MLP neurons of a small language model. Each row is named by its layer, matrix (down: output weights) and neuron, and shows model dimensions 112-175. Each number is 200 + 30 x the weight over its row's rms, rounded and kept within 0 to 999. A neuron's up and down rows have the sign that makes its largest values positive.
After each neuron's rows, "fires before" lists the tokens most often just after its 100 highest values on Wikipedia text that the model never trained on. A number after a token or word is its count.

L2.down30,206,220,161,153,195,186,186,190,195,196,206,168,170,216,218,177,216,205,200,182,216,214,218,199,267,238,261,215,126,250,217,200,172,236,160,198,207,205,235,206,174,194,240,130,205,153,228,240,178,162,259,162,239,230,171,204,217,215,233,212,173,237,157,229
fires before: "w" 43, "ar" 12, "i" 9, "t" 6, "x" 5, "ed" 5

L4.down434,197,230,232,217,246,130,208,160,196,205,193,261,177,157,213,256,254,213,215,163,232,209,187,198,148,204,197,152,206,226,234,228,158,230,227,190,187,241,220,194,194,239,233,247,178,186,235,193,244,207,206,182,172,154,140,188,186,205,209,210,210,191,196,193
fires before: "i" 30, "ed" 17, "or" 13, "s" 7, "o" 6, "e" 5

L9.down113,208,208,204,184,175,199,261,200,137,171,220,166,149,235,245,154,186,166,230,235,219,161,238,236,205,214,197,162,162,142,207,223,237,192,209,191,211,173,192,189,208,216,227,235,235,193,247,158,162,147,216,175,231,202,174,211,199,181,226,193,157,191,204,173
fires before: "is" 31, "o" 12, "i" 12, "n" 10, "at" 9, "r" 8

L7.down377,215,188,243,272,180,245,263,181,164,228,195,212,207,178,207,190,189,180,231,231,220,222,256,176,169,222,194,168,201,180,216,139,244,161,156,173,198,204,187,185,161,189,197,230,243,245,227,190,154,176,183,210,162,184,198,192,186,167,218,231,192,170,246,223
fires before: "i" 20, "r" 16, "on" 14, "–" 13, "a" 6, "d" 6

L4.down127,128,159,173,204,193,206,203,253,202,198,171,211,218,191,216,148,158,193,181,187,218,213,212,222,158,180,176,228,195,156,211,195,141,245,152,212,227,198,146,191,225,222,246,237,217,217,218,242,176,172,185,193,237,195,233,149,158,193,215,206,218,199,188,258
fires before: "o" 23, "er" 21, "r" 15, "a" 8, "t" 6

L6.down184,200,177,228,198,185,253,241,208,186,216,223,205,241,200,141,288,223,216,233,264,190,156,191,243,206,226,136,212,204,203,183,156,178,227,165,241,229,170,171,238,176,196,174,235,205,178,184,203,206,227,231,207,247,222,205,178,198,193,203,203,145,193,205,206
fires before: "er" 64, "r" 14, " " 8

L7.down231,261,237,204,305,220,206,235,216,181,199,231,249,181,182,225,237,196,179,208,175,205,168,234,187,203,237,214,238,223,211,181,205,193,185,179,166,181,190,179,180,124,221,189,198,217,201,228,182,129,203,155,202,156,201,219,211,189,260,137,195,214,188,215,231
fires before: "d" 39, "at" 14, "r" 11, "ed" 5, "s" 4, " " 4

L2.down399,190,203,144,179,197,198,163,212,181,158,201,221,213,236,146,165,189,201,206,207,263,173,181,177,232,215,254,193,209,253,179,186,160,186,201,163,158,211,155,208,229,197,205,180,211,191,223,210,195,209,230,173,197,198,191,190,177,204,189,180,227,177,260,178
fires before: "t" 28, "l" 22, "at" 12, "ar" 6, "es" 4

L9.down253,221,188,236,168,208,191,190,211,134,216,221,175,230,177,217,222,158,196,173,231,121,188,237,237,210,192,212,197,182,243,229,201,195,201,164,187,205,206,197,211,207,211,207,257,230,220,191,224,179,189,243,179,177,199,221,221,180,195,229,200,182,185,156,145
fires before: "y" 32, "c" 19, "r" 13, "g" 9, "k" 7, "i" 5

L7.down4,185,209,164,218,255,232,195,222,199,195,199,186,181,256,233,206,213,208,215,257,177,204,204,197,191,193,213,204,170,210,200,235,243,210,181,212,164,242,197,239,202,194,220,184,204,227,185,204,234,177,244,241,214,168,209,194,225,194,186,192,191,198,202,206
fires before: " " 83, " the" 4

L2.down390,200,195,176,187,255,193,230,207,219,218,206,260,232,129,213,248,186,243,209,183,219,232,230,197,172,211,189,150,217,203,243,189,267,225,248,226,246,176,217,230,232,229,193,232,165,172,182,184,215,175,154,218,231,179,167,212,165,183,198,208,214,205,268,221
fires before: "e" 35, "in" 9, "y" 9, "s" 9, "es" 8, "a" 8

L9.down47,190,170,176,185,212,255,162,185,210,188,195,133,153,142,209,191,237,253,205,196,208,194,220,192,246,179,183,202,154,173,206,215,218,186,260,213,218,237,192,202,229,199,153,182,237,191,229,220,192,162,184,224,188,270,225,167,196,201,198,202,210,165,214,168
fires before: "it" 34, "i" 25, "l" 7, " " 6, "e" 5, "a" 4

L7.down91,159,188,224,178,191,183,218,216,153,238,193,169,178,222,213,168,205,208,231,186,248,208,281,215,151,220,219,218,223,195,191,196,167,280,181,170,175,214,216,214,193,234,228,183,223,175,169,224,219,134,237,208,223,223,177,238,249,167,245,245,173,167,159,204
fires before: "e" 33, "i" 29, "o" 13, "es" 9, "a" 5, "u" 4

L2.down156,145,188,220,164,192,186,135,234,220,217,175,196,217,186,194,258,201,179,185,217,225,229,250,220,232,189,260,185,230,160,184,201,206,168,214,212,206,211,183,170,202,212,231,222,218,159,129,178,206,205,192,239,217,224,216,184,154,213,198,189,171,189,184,197
fires before: "o" 33, "e" 27, "n" 11, "h" 4, "k" 4

L6.down242,146,165,193,263,224,173,218,149,198,126,192,209,226,188,212,231,160,197,232,221,145,228,253,211,194,215,229,189,243,202,148,209,194,221,188,195,197,267,144,178,234,219,221,179,211,214,186,175,188,219,209,129,137,187,231,204,170,195,221,195,174,230,224,230
fires before: "r" 35, "s" 18, "u" 12, " " 10, "l" 4, "er" 4

L9.down395,181,188,173,143,175,207,186,165,227,185,244,202,238,164,163,183,222,183,176,228,234,192,220,242,177,228,182,197,205,202,217,156,169,221,211,177,184,206,222,185,243,226,197,242,162,182,193,127,198,234,229,209,157,140,209,216,162,233,167,146,204,201,221,211
fires before: "t" 100

L9.down152,191,201,181,212,197,185,211,235,232,143,227,206,190,150,187,197,175,168,139,258,219,178,163,169,180,202,226,224,197,187,195,233,216,215,162,224,260,244,195,258,239,195,235,248,201,209,128,162,191,196,217,164,152,132,171,256,184,193,155,205,200,201,213,215
fires before: "t" 91

L4.down479,197,169,197,182,214,199,151,186,195,235,175,188,117,260,194,201,223,257,218,197,208,218,157,226,171,112,182,190,176,172,198,171,199,181,164,254,206,190,178,241,173,215,201,226,205,170,191,202,199,152,215,131,255,241,169,194,206,162,233,256,202,229,215,168
fires before: " " 94

L7.down149,218,164,171,212,180,228,200,259,192,218,182,180,230,227,210,228,185,201,212,221,146,199,171,196,226,214,281,194,185,208,229,167,233,176,211,251,202,252,159,227,152,169,199,197,171,208,237,220,230,219,150,201,200,177,159,201,162,219,249,231,228,232,198,247
fires before: "p" 22, "a" 16, "er" 16, "t" 14, "c" 12

L7.down217,195,197,206,221,202,239,207,163,274,234,246,186,166,157,244,171,170,247,232,187,175,192,165,171,166,187,170,203,201,153,178,227,185,198,216,214,162,214,199,228,147,157,229,210,181,168,170,251,193,223,169,226,183,194,204,209,202,198,166,200,255,224,178,187
fires before: "d" 69, "s" 9, "e" 7, "i" 4, "m" 4

L6.down224,222,200,199,224,172,172,200,161,204,196,221,213,143,131,215,144,240,206,212,205,219,171,202,235,274,165,160,242,162,177,201,168,167,242,196,175,185,215,205,214,219,156,232,220,206,175,212,212,222,219,268,223,189,205,189,157,180,208,221,240,237,209,191,218
fires before: "t" 21, "l" 16, " " 16, "p" 10, ":" 6, "it" 4

L2.down148,195,215,169,209,178,217,202,222,184,152,147,229,175,184,169,226,207,217,241,164,197,227,158,204,168,240,210,205,199,212,217,184,232,191,194,181,202,196,237,165,226,229,215,181,232,236,230,252,201,228,212,230,236,197,187,242,181,184,251,224,163,239,149,190
fires before: "y" 32, "d" 20, "s" 11, "e" 8, "a" 7, " " 4

L7.down310,128,168,161,203,239,194,221,215,189,165,236,182,227,207,215,175,161,247,193,205,208,184,243,188,150,213,172,150,185,196,218,221,197,214,158,185,183,250,206,235,204,236,193,233,270,199,181,205,210,208,227,147,190,191,207,195,153,155,190,222,208,174,252,230
fires before: "e" 50, "s" 13, "en" 8, "al" 7, "l" 4

L9.down405,227,215,189,184,186,226,175,148,192,252,194,242,212,206,175,218,214,135,270,199,216,213,174,147,190,164,237,259,215,230,201,216,191,220,201,222,188,201,216,140,240,272,243,240,225,157,149,230,211,201,151,203,208,219,189,181,193,278,189,242,146,180,156,193
fires before: "h" 47, "he" 12, "o" 7, "u" 6, "or" 6, "on" 5

L6.down230,170,207,223,223,228,214,248,258,235,230,183,222,172,209,121,155,199,161,159,178,189,159,203,196,217,153,206,185,195,247,233,195,222,245,188,229,176,169,218,195,247,195,209,177,163,184,185,191,192,211,222,199,259,156,151,162,220,171,212,207,201,211,192,193
fires before: "u" 41, "is" 9, "ar" 8, "ed" 6, "c" 6, "e" 5

L4.down129,141,185,194,196,211,179,227,212,249,190,211,265,225,166,223,214,207,226,183,242,217,262,206,120,175,234,248,217,172,156,234,96,263,204,232,213,219,201,231,220,162,183,225,194,235,184,241,175,226,186,146,173,175,204,229,170,137,187,180,212,222,202,199,166
fires before: "or" 19, "i" 17, "o" 17, "r" 14, "e" 9, "a" 6

L7.down437,172,199,199,201,269,176,204,196,201,249,165,200,117,202,145,217,210,205,155,197,229,190,176,209,236,204,225,196,120,146,197,186,211,201,236,204,174,223,168,205,259,162,180,165,222,185,163,234,206,205,207,203,221,181,153,244,232,168,216,188,200,190,213,204
fires before: "g" 30, "c" 21, "s" 13, "d" 11, "a" 7, " " 5

L4.down245,215,146,216,197,199,195,211,227,146,206,195,167,196,221,180,155,161,193,229,202,177,220,199,158,209,165,204,167,188,223,208,222,213,201,148,218,159,188,173,161,182,196,116,187,185,237,230,176,134,149,195,220,228,233,173,197,204,211,193,226,209,220,207,226
fires before: "t" 22, "at" 18, "al" 12, "i" 6, "in" 5, "d" 5

L7.down436,210,207,217,248,211,203,182,208,220,211,200,184,194,208,221,238,178,187,246,204,116,177,217,161,133,186,208,199,193,177,220,188,196,291,169,255,190,223,203,200,252,192,237,253,189,249,184,169,192,172,214,218,238,210,215,184,180,159,205,254,152,199,217,238
fires before: "c" 46, "l" 12, " " 9, "is" 7, "at" 5, " the" 4

L6.down93,146,210,150,176,198,186,234,204,172,194,171,131,228,220,175,201,175,163,185,209,206,229,257,153,207,203,191,201,156,177,219,222,197,201,176,173,187,200,197,184,183,211,209,225,179,213,199,239,204,141,197,162,182,197,185,244,169,217,244,191,151,224,221,185
fires before: "o" 44, "es" 11, "i" 9, " " 5, "a" 4, "t" 4

L9.down56,219,222,227,297,183,200,202,149,211,181,144,228,142,187,194,131,256,218,150,213,211,169,225,157,172,201,177,172,224,125,202,239,160,236,190,184,193,262,187,194,177,172,151,230,211,192,231,198,194,232,216,149,196,179,187,214,199,235,197,213,207,160,175,150
fires before: "at" 18, "f" 13, "t" 13, "ed" 12, "l" 10, "en" 9

L9.down295,244,203,182,195,178,168,154,195,192,234,246,175,178,152,204,236,172,201,219,296,223,259,213,193,175,192,142,182,187,189,195,181,245,244,194,282,203,201,211,164,207,208,142,205,206,256,151,186,193,165,164,215,143,233,171,173,233,206,248,217,202,206,212,197
fires before: "a" 57, "er" 12, "o" 6, "b" 5

L4.down358,211,201,183,218,181,221,213,248,168,231,159,208,209,246,243,182,211,164,200,201,216,181,220,192,228,209,199,195,270,169,178,189,207,203,221,212,185,243,182,179,150,169,204,233,200,176,123,166,138,226,294,211,191,200,225,214,183,199,201,206,176,209,160,201
fires before: "e" 46, "es" 9, "ed" 7, "a" 5, "y" 5, "h" 4

L9.down273,138,145,230,180,138,212,170,192,192,187,168,203,225,125,195,176,200,258,195,234,163,198,204,234,154,194,182,186,214,170,206,189,193,210,216,211,169,160,169,178,203,179,214,161,253,226,199,226,218,212,216,212,218,230,210,248,173,180,192,244,204,214,242,233
fires before: "m" 35, "t" 26, " " 5, "c" 4

L9.down87,201,176,234,183,212,198,205,204,200,210,165,179,209,194,240,202,221,189,171,238,135,198,174,181,223,151,168,150,210,237,153,185,187,155,187,214,214,147,204,213,200,210,177,250,217,191,183,134,233,215,230,218,145,214,170,233,275,169,135,183,155,217,204,229
fires before: "m" 41, "n" 22, "f" 9, "l" 5

L6.down406,172,240,199,262,207,239,191,231,248,192,188,248,211,210,222,199,181,226,225,185,179,215,187,183,187,189,171,141,159,164,211,201,184,197,153,259,225,221,163,234,154,197,239,175,223,144,225,183,165,213,198,194,239,228,189,212,209,167,235,212,199,279,206,238
fires before: " " 79, "e" 8, " the" 6

L9.down508,186,223,189,156,170,218,172,184,203,168,224,172,204,217,191,189,200,183,210,260,184,179,226,188,294,234,229,157,210,221,224,222,156,182,185,162,251,190,230,168,136,254,172,188,171,213,211,200,188,154,189,172,176,207,246,170,209,225,185,164,224,253,233,199
fires before: "d" 19, "al" 16, "or" 15, "at" 15, "l" 8, "c" 7

L6.down157,158,173,217,177,181,213,193,218,196,207,178,169,190,244,201,153,216,191,188,208,267,203,239,169,202,188,151,213,204,174,189,220,185,226,179,223,239,193,177,218,285,140,159,220,230,249,144,182,180,183,221,172,225,211,140,212,189,182,207,187,225,199,218,247
fires before: "h" 20, "t" 16, "l" 16, "he" 15, "i" 11, "r" 7

L4.down508,191,167,190,236,131,177,144,221,193,209,202,204,147,180,151,187,148,198,181,212,270,213,181,175,206,139,183,222,144,209,179,230,210,235,207,193,230,147,237,230,200,190,193,207,189,137,188,167,234,235,179,190,208,222,212,169,238,274,190,181,154,193,235,213
fires before: "h" 59, "i" 13, " " 11

L9.down79,171,202,226,207,254,218,165,213,215,227,192,175,164,239,151,174,212,188,195,180,251,196,208,160,212,236,152,213,147,211,161,232,167,172,190,262,195,227,220,222,306,198,220,222,255,227,240,199,244,193,193,196,188,227,198,164,160,210,187,231,211,201,148,175
fires before: "a" 36, "e" 14, "is" 10, "at" 9

L9.down340,205,187,201,231,221,222,187,213,200,195,251,218,210,169,160,128,165,213,186,252,220,174,240,185,197,188,196,206,158,181,168,207,244,183,214,157,192,182,131,240,203,149,183,209,213,185,198,171,202,189,169,199,221,185,215,181,232,206,215,195,221,228,251,143
fires before: " " 39, " the" 26, " t" 15, " a" 12

L9.down201,217,184,231,196,225,148,238,184,214,228,203,218,194,193,179,205,237,182,220,183,183,192,143,301,209,141,211,240,194,162,207,208,176,241,219,178,223,175,229,222,178,212,149,214,200,192,178,178,215,195,182,236,198,178,189,252,232,233,212,212,206,236,194,172
fires before: "t" 38, "c" 13, "er" 7, "y" 6, "e" 6, "o" 5

L6.down235,181,173,232,193,235,225,169,203,185,189,241,212,212,162,246,153,231,153,223,170,225,199,205,203,218,219,208,208,186,216,191,197,213,182,249,260,212,209,162,211,131,211,148,155,168,178,154,195,172,223,201,171,212,240,210,204,240,176,174,206,160,185,217,216
fires before: "ar" 45, " " 17, "s" 8, "or" 6, " the" 5, "y" 4

L6.down282,213,171,233,191,172,211,226,216,179,190,157,167,175,193,205,201,234,214,206,201,224,202,170,212,215,183,198,199,210,247,184,178,196,201,185,189,182,212,232,205,184,226,151,177,191,198,205,167,185,213,211,238,209,285,206,172,254,230,180,186,161,160,197,261
fires before: "h" 36, " " 13, "n" 11, "c" 10, "m" 5, " t" 4

L4.down353,225,212,247,221,161,219,143,178,123,217,166,246,172,202,255,199,175,277,176,220,242,203,171,191,207,168,178,194,217,161,249,239,186,162,258,188,194,164,208,200,165,174,160,216,195,137,159,183,210,246,192,214,220,225,242,189,233,172,209,162,199,198,218,217
fires before: "at" 16, "i" 14, "al" 14, "ed" 11, "d" 9, " " 5

L7.down250,132,153,226,239,224,179,269,167,179,156,203,154,184,245,219,197,293,226,220,172,179,178,231,185,155,201,154,187,213,226,176,197,204,182,174,206,221,218,180,226,163,196,191,251,236,216,142,183,199,170,174,183,162,186,166,233,195,202,207,234,214,193,231,229
fires before: "\n" 45, "s" 10, "l" 6, "e" 6, "al" 5, "t" 4

L9.down68,192,186,216,128,175,225,229,169,175,217,235,244,183,193,203,220,234,207,214,235,183,209,179,194,171,184,262,258,235,253,247,220,174,193,152,190,249,146,188,183,233,212,251,185,200,208,200,202,167,187,172,189,198,189,281,188,183,263,209,179,171,170,180,172
fires before: "y" 19, "g" 16, "l" 12, "p" 10, "z" 7

L4.down437,165,245,166,211,190,175,147,215,203,183,175,220,184,185,178,170,248,233,274,150,230,255,197,201,209,189,223,181,179,201,247,204,164,213,223,120,186,248,213,226,191,180,226,167,178,201,211,245,212,190,224,210,288,188,179,222,234,198,235,231,225,213,209,225
fires before: "p" 37, "r" 17, " " 12, "al" 9, "s" 5

L6.down89,145,166,210,213,183,245,172,181,223,191,129,215,222,232,189,178,190,225,202,205,197,188,193,249,154,216,223,207,156,181,182,228,161,258,203,208,198,190,229,215,164,153,180,196,178,191,179,218,224,253,119,206,162,183,251,216,202,193,224,193,184,222,223,169
fires before: "er" 51, "en" 13, "p" 12, "t" 12, "or" 4

L7.down24,243,209,225,209,199,166,202,181,193,193,193,254,195,157,184,183,246,193,193,190,214,199,201,189,217,229,208,213,178,186,205,133,155,232,188,226,214,175,162,174,147,152,248,200,224,234,159,231,178,186,203,220,185,183,183,224,172,201,155,189,130,181,217,211
fires before: "t" 42, "p" 8, "s" 6, "i" 5, "a" 5, "o" 4

L6.down433,186,232,208,223,187,181,226,226,207,150,238,225,198,144,193,236,192,207,247,217,207,196,200,171,168,209,199,195,181,237,234,195,241,183,181,255,172,203,186,225,225,227,176,155,220,227,208,249,173,232,222,215,246,191,216,201,225,196,200,225,166,204,217,240
fires before: "r" 24, "on" 15, "d" 10, "l" 8, "k" 5, "c" 5

L9.down131,227,174,214,234,224,232,200,231,223,236,166,147,158,181,143,217,161,205,195,280,144,230,218,219,182,153,191,231,206,198,194,170,187,227,197,233,158,167,208,215,187,200,167,163,214,206,267,212,237,284,223,186,151,157,158,164,192,191,248,219,219,237,192,197
fires before: "an" 73, "a" 17, "at" 4

L4.down199,186,204,236,221,235,232,190,232,260,156,218,208,208,228,198,230,215,238,255,216,164,187,216,211,226,188,243,219,185,251,254,226,187,226,145,204,215,184,172,198,173,188,190,201,218,190,216,219,200,201,212,197,202,204,242,137,206,148,187,208,224,218,197,137
fires before: "er" 52, "h" 19, "he" 6, " " 5, " |" 4

L7.down319,198,220,253,166,172,194,244,207,172,204,213,230,182,240,191,216,232,208,260,170,241,183,183,230,168,194,249,154,241,160,150,175,195,227,144,174,201,197,207,182,269,252,190,160,242,242,223,219,201,240,214,186,223,171,238,189,198,235,211,210,150,191,206,256
fires before: "t" 23, "ed" 18, "d" 8, "y" 8, "o" 8, "n" 7

L9.down16,179,182,242,220,191,131,162,204,118,147,183,211,155,206,226,209,157,174,216,153,207,181,215,178,195,206,182,246,184,169,223,146,187,198,165,261,180,238,187,159,196,242,176,206,163,166,214,187,134,184,202,181,272,254,189,217,226,189,205,194,254,171,159,201
fires before: "s" 24, "l" 18, "p" 14, "w" 8, "n" 7

L6.down168,229,223,227,220,201,185,223,176,217,196,209,166,184,193,235,207,166,218,222,205,232,189,227,172,176,236,113,213,218,188,247,231,170,200,188,195,205,210,250,238,206,194,204,255,244,257,204,209,207,182,173,159,188,185,168,195,210,192,197,166,181,267,261,213
fires before: "e" 31, "es" 19, " " 11, "al" 10, "at" 6, "a" 4

L9.down488,157,205,266,224,155,193,195,230,163,167,211,235,130,140,206,152,250,189,188,168,148,191,171,189,154,193,185,218,171,197,132,196,200,205,192,225,167,206,176,169,236,191,146,194,188,202,274,224,224,190,178,174,251,241,203,220,180,236,236,245,201,196,207,240
fires before: "d" 47, "l" 43

L6.down346,196,208,200,227,196,245,191,217,169,138,195,175,160,224,159,208,189,233,146,240,240,205,200,203,204,196,244,245,207,128,218,212,181,214,184,176,207,194,172,241,189,206,188,204,185,219,211,164,178,215,160,231,193,184,195,188,197,160,197,215,245,247,210,242
fires before: "g" 27, "en" 19, " " 16, "c" 12, "w" 6, " a" 4

L7.down222,168,218,178,233,175,214,186,179,206,224,187,154,162,263,203,209,236,208,195,214,217,231,238,182,175,182,157,221,205,240,203,236,227,211,213,210,237,210,203,164,193,176,255,276,213,140,204,182,209,164,186,107,208,210,205,235,194,245,194,201,205,204,204,187
fires before: "a" 51, "o" 14, "is" 7, "i" 5, " " 5

L4.down368,244,124,184,218,252,183,205,229,186,192,200,186,210,241,206,180,190,223,201,248,265,235,202,189,218,204,180,237,184,164,197,150,196,222,156,188,175,204,205,173,226,202,161,230,196,188,194,223,175,216,256,209,170,203,240,216,208,225,190,254,174,235,177,220
fires before: "e" 28, "m" 18, "u" 17, "i" 8, "l" 7, "c" 6

L6.down100,232,262,168,174,221,225,199,238,215,226,176,216,183,167,221,191,167,189,176,251,235,160,175,248,158,196,208,155,205,220,247,158,123,192,206,207,211,230,181,152,176,150,196,260,220,141,149,182,199,201,230,218,204,184,207,240,234,250,158,180,161,191,229,226
fires before: "t" 57, " " 7, "m" 6, "," 5, "s" 5, "ed" 4

L9.down460,183,126,197,183,190,247,223,225,134,132,125,192,207,207,170,161,199,206,208,181,269,272,192,216,217,211,213,236,169,208,198,172,182,234,192,231,200,212,181,188,166,207,209,220,192,209,175,184,163,241,212,198,194,151,191,202,174,225,274,203,209,207,240,189
fires before: "t" 67, "c" 31

L2.down219,199,201,146,219,219,272,221,228,183,248,234,149,146,195,214,205,169,237,242,213,237,237,141,199,91,173,201,221,227,176,199,229,206,218,193,239,224,200,218,220,222,249,191,182,237,151,183,216,169,202,247,220,159,206,238,212,180,174,175,193,223,200,261,237
fires before: "a" 44, "e" 17, "i" 11, "at" 7, "an" 5

L6.down444,169,207,202,162,185,219,150,128,184,165,225,235,211,158,205,207,205,233,196,224,229,200,214,240,185,228,232,239,216,190,174,207,196,157,212,185,202,233,149,178,162,134,230,194,208,208,154,181,195,232,156,205,187,236,178,188,170,219,194,198,228,220,215,246
fires before: "t" 50, "h" 17, "an" 14, " " 6

L9.down165,182,200,193,165,201,202,221,217,224,192,181,200,255,208,207,240,206,168,149,221,218,211,181,162,205,210,189,211,195,159,201,232,209,263,165,169,234,185,218,227,217,184,210,174,184,225,157,153,197,192,210,208,193,146,201,160,199,232,157,171,223,135,206,208
fires before: "l" 40, "b" 28, "t" 6, " " 5

L6.down474,206,154,196,239,185,240,174,231,159,241,174,180,208,245,228,190,173,202,171,218,258,247,197,213,223,153,185,176,192,151,181,220,232,221,218,218,186,148,179,262,131,166,152,210,196,167,221,199,207,192,179,191,235,200,211,156,172,175,207,216,175,202,256,222
fires before: "m" 51, " " 11, " o" 5, "a" 4

L2.down327,239,152,172,174,201,198,170,231,232,170,163,236,184,200,197,225,205,275,186,234,177,179,279,206,197,159,188,198,207,194,195,222,199,215,170,204,217,218,257,204,198,222,191,208,206,209,202,209,242,188,260,191,152,181,227,223,182,276,266,238,176,165,165,185
fires before: "e" 51, "c" 19, "t" 13, "m" 6, "r" 4, "o" 4

L7.down156,213,194,172,222,213,211,204,192,224,182,169,193,183,229,195,197,150,207,155,164,175,208,205,216,203,161,216,215,248,228,183,182,208,212,230,206,85,213,234,224,229,214,170,232,169,191,214,211,185,230,190,160,203,212,163,222,181,204,184,194,201,260,196,254
fires before: "k" 40, "a" 24, "c" 10, "l" 6, "x" 5, "t" 4

L2.down407,279,226,208,233,188,196,179,228,203,217,191,247,214,189,221,158,145,218,173,240,211,191,185,221,194,177,185,239,175,198,156,255,194,167,167,214,175,123,210,243,192,212,222,211,181,215,269,208,214,174,229,209,215,209,169,193,208,189,149,195,193,208,154,190
fires before: "9" 31, "8" 16, "4" 10, "2" 8, "5" 8, "1" 6

L2.down158,169,213,227,193,216,153,241,221,191,178,156,193,177,190,183,215,194,235,209,210,210,229,190,198,185,132,233,223,228,179,200,184,173,164,183,240,228,250,223,210,224,233,184,178,233,193,194,202,196,222,241,176,243,197,189,205,219,196,256,235,150,190,177,219
fires before: " " 71, " t" 5, " s" 5, "en" 4

L6.down507,219,179,181,241,215,177,189,199,172,253,183,188,181,254,171,174,222,212,125,158,211,204,232,192,226,186,282,179,176,206,200,197,188,223,212,235,177,123,247,199,203,201,211,213,237,156,186,204,219,189,196,187,261,204,229,248,180,228,146,184,202,228,149,247
fires before: "m" 24, "u" 18, "w" 9, "l" 8, "c" 8

L2.down0,194,187,197,152,191,187,212,226,221,167,224,223,230,207,140,237,230,238,232,157,263,186,205,220,188,201,181,233,199,213,189,201,177,202,223,224,183,188,197,206,193,203,158,215,176,225,141,190,262,213,219,263,169,197,197,214,247,228,180,167,169,210,157,192
fires before: "t" 25, "u" 13, "m" 11, " " 9, " the" 8, "o" 8

L2.down292,194,233,223,208,188,219,205,224,221,201,216,240,166,216,241,165,169,238,230,218,211,164,191,169,207,168,215,191,202,237,175,163,192,207,204,200,187,250,173,204,233,179,184,142,186,182,186,234,195,190,228,207,243,196,119,167,188,169,228,292,214,185,178,223
fires before: "d" 44, "at" 12, "y" 9, "t" 5, "i" 5

L6.down207,132,150,167,175,202,191,209,173,185,208,203,93,112,222,182,200,185,223,168,199,118,159,250,155,174,179,123,199,224,223,215,206,140,224,190,188,224,168,171,215,207,180,213,197,177,223,241,150,218,177,203,227,174,197,185,250,185,181,193,200,189,247,151,164
fires before: "h" 31, "t" 22, "i" 9, " " 7, "en" 5, "ed" 4

L9.down500,225,208,184,191,183,196,193,175,194,229,205,225,180,200,159,205,207,223,196,152,243,156,200,244,242,161,215,228,157,165,207,177,175,205,190,207,158,219,195,231,197,144,186,220,214,190,200,217,253,162,170,157,165,139,198,266,223,200,193,219,162,209,214,224
fires before: "ed" 45, "e" 12, "s" 12, "es" 9, " " 4, "t" 4

L7.down298,213,205,187,151,155,236,196,182,209,169,196,206,200,228,222,176,196,216,242,242,245,232,222,274,195,283,164,192,155,171,210,224,223,234,134,182,224,207,187,210,206,200,192,194,171,194,192,164,229,282,163,246,239,134,199,197,205,244,228,185,230,200,260,165
fires before: "t" 76, "r" 15

L6.down8,266,161,209,138,185,176,217,215,200,253,243,184,156,240,241,208,183,228,149,241,176,203,175,140,183,142,201,235,182,185,236,187,207,227,172,211,198,145,194,242,194,215,177,228,201,190,240,268,171,206,203,167,231,184,156,206,141,168,167,175,202,207,170,194
fires before: " " 29, " a" 15, "." 12, " w" 10, "," 9, " o" 9

L2.down255,196,188,215,202,215,189,158,221,167,183,197,181,192,194,251,222,191,242,203,178,293,212,206,228,197,158,144,206,212,163,212,277,169,152,201,184,183,162,185,219,208,204,209,146,201,196,186,185,173,190,241,173,231,231,216,174,200,199,190,185,250,223,209,183
fires before: "1" 43, "0" 27, "2" 25

L7.down7,251,179,249,201,213,240,173,198,186,180,198,228,212,215,182,224,154,247,192,219,248,160,186,187,189,208,162,178,237,156,185,217,209,226,212,198,191,212,231,168,201,191,194,243,233,197,185,212,226,209,222,208,137,258,215,191,254,248,207,115,168,166,229,204
fires before: " " 31, "ed" 17, "," 17, " the" 9, "i" 8, " t" 7

L4.down83,180,218,210,157,144,212,198,159,220,180,234,230,148,202,192,201,217,183,182,184,182,143,249,190,223,200,166,186,166,204,203,197,176,202,251,247,175,222,203,197,163,166,161,212,165,187,205,243,179,234,182,180,239,144,223,175,215,210,209,163,164,191,154,225
fires before: "s" 20, " " 20, "an" 14, "n" 13, "," 7